config = dict(
    attn_scale=0.125,
    tie_word_embeddings=False,
    max_seq_len=512,
)
MLP neurons of a small language model. Each row is named by its layer, matrix (up: input weights; down: output weights) and neuron, and shows model dimensions 80-175. Each number is 128 + 24 x the weight over its row's rms, rounded and kept within 0 to 255.
After each neuron's rows is what it responds to, as a language model described it from the Wikipedia text at the highest values.

L2.up790 [130 143 121 141 129 160 155 144  96 106 121 145 138 118  85 149 140 129 150 126 116 100 153 138 150 129 107 132 150 102 104 111 118  75 119 150  67  98 158 156 109 151 130 166 137 111 145 109 166 129 135 147 164 103  97 110 115  86 106 125  91 107  95 159 103 110 110 177 131 143 154 146 158 151 125 131 161 164  71 171 115  86 109 157 190 122 142 126 101  98 148 139 100 138  96 148]
L2.down790 [180 140 131 141 120 132 117 120 127 137 130 133 132  99 113 109 192 119 141 106 112 140 117 169 144 172 127 135 168 125 105 105 131 104 106 145 106 125 100 117 150 116 115 136 111 147 102 122 135  76 149 166 118 113 139  90  95 119 136 131 113 129  92 136  84 167 131 177 102 140 136 150 148  73 136 147 157 153 109 122 157 113 138 137 160 121 143 137  99 126  90 108  48 117  81 133]
Preposition-completing pieces

L2.up374 [141 137  85 178 110 125 122 117  89 145 128 140 148 156 127 183 144 134 119  92 161 140 166 131 121 128 120  93 156 107 101 103 163 178 111 108 120 139 155 114  81 131 108  94 156 159 126 134 123 145 143  98 147 103 132 155 149 126 166 118 109 106 138 135 133 112 126  90 158 138 101 162 141 155 124 138 128 133 152 142 136 125 104 143 143  99 168 148 150 122 131  81 153  97 197 106]
L2.down374 [112 100 146 174 128 130 157 142 123  74  84 124 149 107 134 186 103 139 144 111 164 136 147  87 124 147 143 144  89 108  59  69 122 140 105 116 108 129 145 142 152 129 127 131 187 140 136 121  98 133 154 109 114 131 136 152 141 130 152 151 139 139 159 121 117 159 156 124 126 150 156 123  99 106 135 152 123 126 121  89 103 160 112 101 154 130 110 126 148  95 160 151 131 121 104 137]
Early vowel fragments in split words

L6.up449 [153 140 129  71 112 160 111 116  92 124 127 106 152 184 131 142  86 120 162 133 130 118 150 122 114 119 140 132 119 109  99 110 147 150 170 128 153 161 127 138 100 124 150 124 107 124 171 102 167 135 102 136 130 145 118 139 146 133 120 116 119 133 110 156 122 130 118 156 157 109 148 168  90 138 116 101 100 201 130 189 139 101 103 101 164 108 113 167 145 103  98 102 136  87 180 126]
L6.down449 [125 151 101 121 165  80 101 108 136 122 100 130  98  87 140 137 119 162 124 110  83 138  81 144 112 133  83 131 183 138 124 166 140  83  95  99 152 140 189 125 131 170  99 136 120 113 115 168 189 127 125 157  86  83 140 106 100 116 154 128 131 118  78 148 141 117 132 146 132 150 114 146 160 118 115 117 123 131 114 112 134 133 130 136 156 144 116 111 104 126 121 143 143 145 124  88]
Word-final suffix pieces

L3.up394 [160 129 128 127 112 123 142 148 132 143 128 125 131 127  95 187 143 149 144 132 150 112 132 124 170 160 127 152 126 107 146 103 121  97 153  98  96 112 102 128 101 192 147 175 118 151  95 125 144  91 121 121 105 166 105 133  88 138 163 116 126 118 116 122 124 154 137 137 137 121 139 154  90 133 160 168  92 188 119 161 135 154 128 136 165  97 128 104 138 131 121  68 100 116 121 133]
L3.down394 [132 159 124 115 130 135 136 132 119 155 120 130 109  82 180 125 157 158 149 110 100 162 133 113 119 177 151 132 176 149 128 124 143 154 131 144 118 112 124 160 108 103 171 129 120 119 121 105 183 100 123 164 125 129 169 111 106 102 144  86 140 109  71 159 127 148 145 132 174  96  88 132 151  95 141 159  88 108 118 128 104 134 125  97 152 131 106 114 124 164 143 133 111 144 168 129]
Suffixes and the preposition "for"

L3.up10 [143 146 121 120 139 112 117 156 137 101 153 125  97 123 149 132 130 138 108 113 134 126 145 162 113 145 164 143 149  83 101 122 108 154 111  92 117 163 130 138 138 137 166 115 119 130 129 167 136 152 146 122 145 104 129 130 108 120 107 162 156 146 146 112 114 157 146 160  76 161 179 170  36 103 157 143 171 160 135 124  85 133  89 127 153 126 155 129 150 108  83 145 127 118 117 119]
L3.down10 [144  99 101 142 133 126 147  99 150 146  89 168 126 130  82 115 137 100 155 125 173 134  92 111 114 157 121 114 106 131  93 113 109 129 141 139 107 121 124 141 128 110 130 108 203  97  91 100 114 116  96 113 105 131 138 154 114 132 159 120 106 160 160  98 134 112 127 134 174 117  88 124 146 128 148 159 141 140 135 138 177 132 151 114 108 146 132 130 112 127 137  94 116 139 101 122]
Mid-word subword fragments